From a checkpoint of a small transformer trained on Wikipedia.
Size: width 512, 4 heads of 128.
Training: 1327M tokens, 14630 steps.
MLP neurons of a small language model. Each row is named by its layer, matrix (down: output weights) and neuron, and shows model dimensions 357-484. Each number is 200 + 40 x the weight over its row's rms, rounded and kept within 0 to 999.
After each neuron's rows is what it responds to, as a language model described it from the Wikipedia text at the highest values.

L7.down259,248,195,180,165,186,205,204,184,144,179,209,176,228,242,275,209,257,166,236,217,281,227,249,194,170,206,255,165,256,216,163,220,214,255,144,176,259,299,183,249,152,233,157,217,208,192,218,252,229,184,206,207,286,201,222,153,188,220,113,120,174,165,266,109,155,223,197,189,212,116,180,145,221,148,170,182,122,234,169,247,94,174,142,217,249,220,186,212,269,270,214,179,192,228,231,203,174,174,228,192,139,147,104,158,197,228,176,181,213,168,209,211,134,185,233,216,191,209,203,210,215,143,236,216,189,258,264,237
Description: Second pieces of words split after a short first chunk, such as Ab-andon, ab-ide, Ad-just, Ren-ov; also dashes inside scores like 25–22.

L3.down460,178,217,233,218,107,228,180,164,220,245,172,302,153,201,235,223,186,193,253,189,272,168,168,239,196,196,219,182,137,181,248,304,201,297,241,137,199,172,182,176,290,183,273,200,89,210,187,185,224,218,180,210,197,183,233,240,119,164,216,186,183,242,274,181,192,223,166,216,201,184,202,171,189,224,227,133,234,167,165,165,221,156,205,191,151,103,163,296,299,179,184,215,221,201,187,245,164,193,221,163,177,166,223,194,237,245,234,167,216,170,202,164,209,232,224,217,234,183,200,218,168,212,205,191,222,198,225,189
Description: Word-internal pieces that continue a word begun by a short preceding fragment, such as s-ikes, res-isted, hous-ew-ife, in varied text.

L7.down1863,247,179,220,163,166,245,202,170,224,218,218,173,250,228,213,202,238,167,250,213,147,221,216,238,196,196,232,255,164,207,226,173,156,133,211,221,272,219,166,152,192,198,138,235,189,211,182,161,111,149,146,256,169,198,221,182,210,201,213,211,311,252,205,176,92,186,177,188,214,221,156,185,146,201,157,169,176,212,214,140,205,118,257,223,120,126,220,139,220,160,147,212,201,130,202,166,214,149,155,157,150,240,206,201,182,191,274,117,208,222,187,130,231,175,176,231,181,141,206,221,230,188,217,216,226,175,182,162
Description: Middle subword pieces inside uncommon names and words, often after F or Th (Amtr-ak, For-ad-il, F-ow-ler), plus digits and dashes in score or column sequences.

L8.down594,266,192,179,208,217,189,163,238,208,199,159,248,132,194,264,231,250,201,232,190,177,94,161,210,171,214,134,223,204,195,257,175,242,202,232,211,209,183,173,195,185,223,205,209,128,170,158,155,184,170,285,190,226,229,189,201,246,221,164,217,211,212,224,172,207,134,204,228,214,92,232,191,222,256,226,254,161,333,284,172,214,185,261,212,172,280,212,170,138,241,216,210,203,231,250,212,224,226,253,202,201,204,268,166,129,198,229,143,180,249,171,251,190,169,158,137,226,144,209,167,185,152,185,241,209,217,198,184
Description: Mostly "of" right after an abstract or -ation/-ity noun (quality of, proliferation of, elevation of), plus non-Latin script characters in Japanese, Greek or Arabic names.

L3.down1563,235,245,189,213,173,274,161,184,214,258,199,138,238,194,86,188,219,200,205,234,242,260,189,218,103,214,203,159,152,233,181,220,214,205,227,144,198,248,231,241,189,175,102,180,167,216,212,239,163,183,216,203,179,107,241,97,262,247,282,192,184,168,215,297,166,148,249,189,174,198,181,202,262,216,218,272,188,255,148,184,203,118,174,194,169,210,128,200,119,200,271,224,208,133,192,228,158,203,212,227,253,151,234,237,179,228,176,258,181,205,245,275,151,215,209,191,190,230,157,258,194,194,194,153,207,208,165,171
Description: The first token or byte piece right after an opening parenthesis or quote mark, often non-Latin script glosses such as Japanese names (鈴木), Greek (Π), Korean.

L8.down1109,198,201,241,123,209,231,162,224,278,233,178,221,226,218,178,255,223,154,161,220,196,188,172,182,151,171,231,274,264,167,219,252,222,213,220,236,283,246,178,172,201,221,214,207,160,174,240,139,248,175,181,242,216,200,130,218,155,166,173,87,185,204,221,197,205,241,245,170,172,148,162,218,243,236,236,304,209,243,236,218,149,191,216,204,253,208,209,238,261,191,231,195,237,205,187,168,215,211,163,148,209,185,153,95,146,208,137,183,115,204,177,154,198,202,237,175,203,172,175,180,237,232,236,112,205,230,244,249
Description: Second or middle pieces of words split into several tokens, often after short prefixes like G, D or und, as in Und-ert-aker, und-ist-urbed, G-oin'.

L3.down92,182,220,288,229,190,229,235,254,213,221,162,250,141,171,177,168,145,208,157,151,123,207,152,173,106,197,160,185,197,132,252,148,163,192,194,197,167,166,234,196,191,152,144,264,222,204,207,166,251,228,180,223,180,147,235,209,131,198,144,208,217,264,231,213,165,193,123,244,203,130,299,274,197,164,270,206,215,191,224,188,261,226,199,187,173,246,243,241,227,194,237,225,139,242,167,132,189,191,306,222,160,192,173,164,177,226,175,197,204,240,251,206,152,132,193,206,168,212,225,170,223,212,255,170,169,194,215,223
Description: Middle or final word pieces of multi-token, often abstract or evaluative words and some nouns such as concern, trouble, peace: rel-iance, emb-arr-assing, uns-uit-able.

L8.down1383,161,200,196,195,293,155,196,289,166,225,213,143,205,236,264,246,208,275,232,205,178,248,169,117,256,219,207,189,191,235,202,162,265,218,231,205,157,203,324,219,164,187,148,232,226,199,161,166,205,135,230,219,180,268,305,259,208,214,263,195,157,187,206,170,281,166,180,189,170,187,187,122,126,181,248,207,188,204,194,180,235,184,257,142,177,252,181,195,209,224,233,215,177,125,141,163,273,152,202,283,214,57,264,212,123,212,235,154,229,175,220,173,214,193,256,210,193,187,187,171,202,254,225,142,187,199,261,135
Description: Second or later subword fragments inside words, often after an opening A/F/av/air piece, as in Av-ro, Af-raid, airst-rik-es, cont-empt.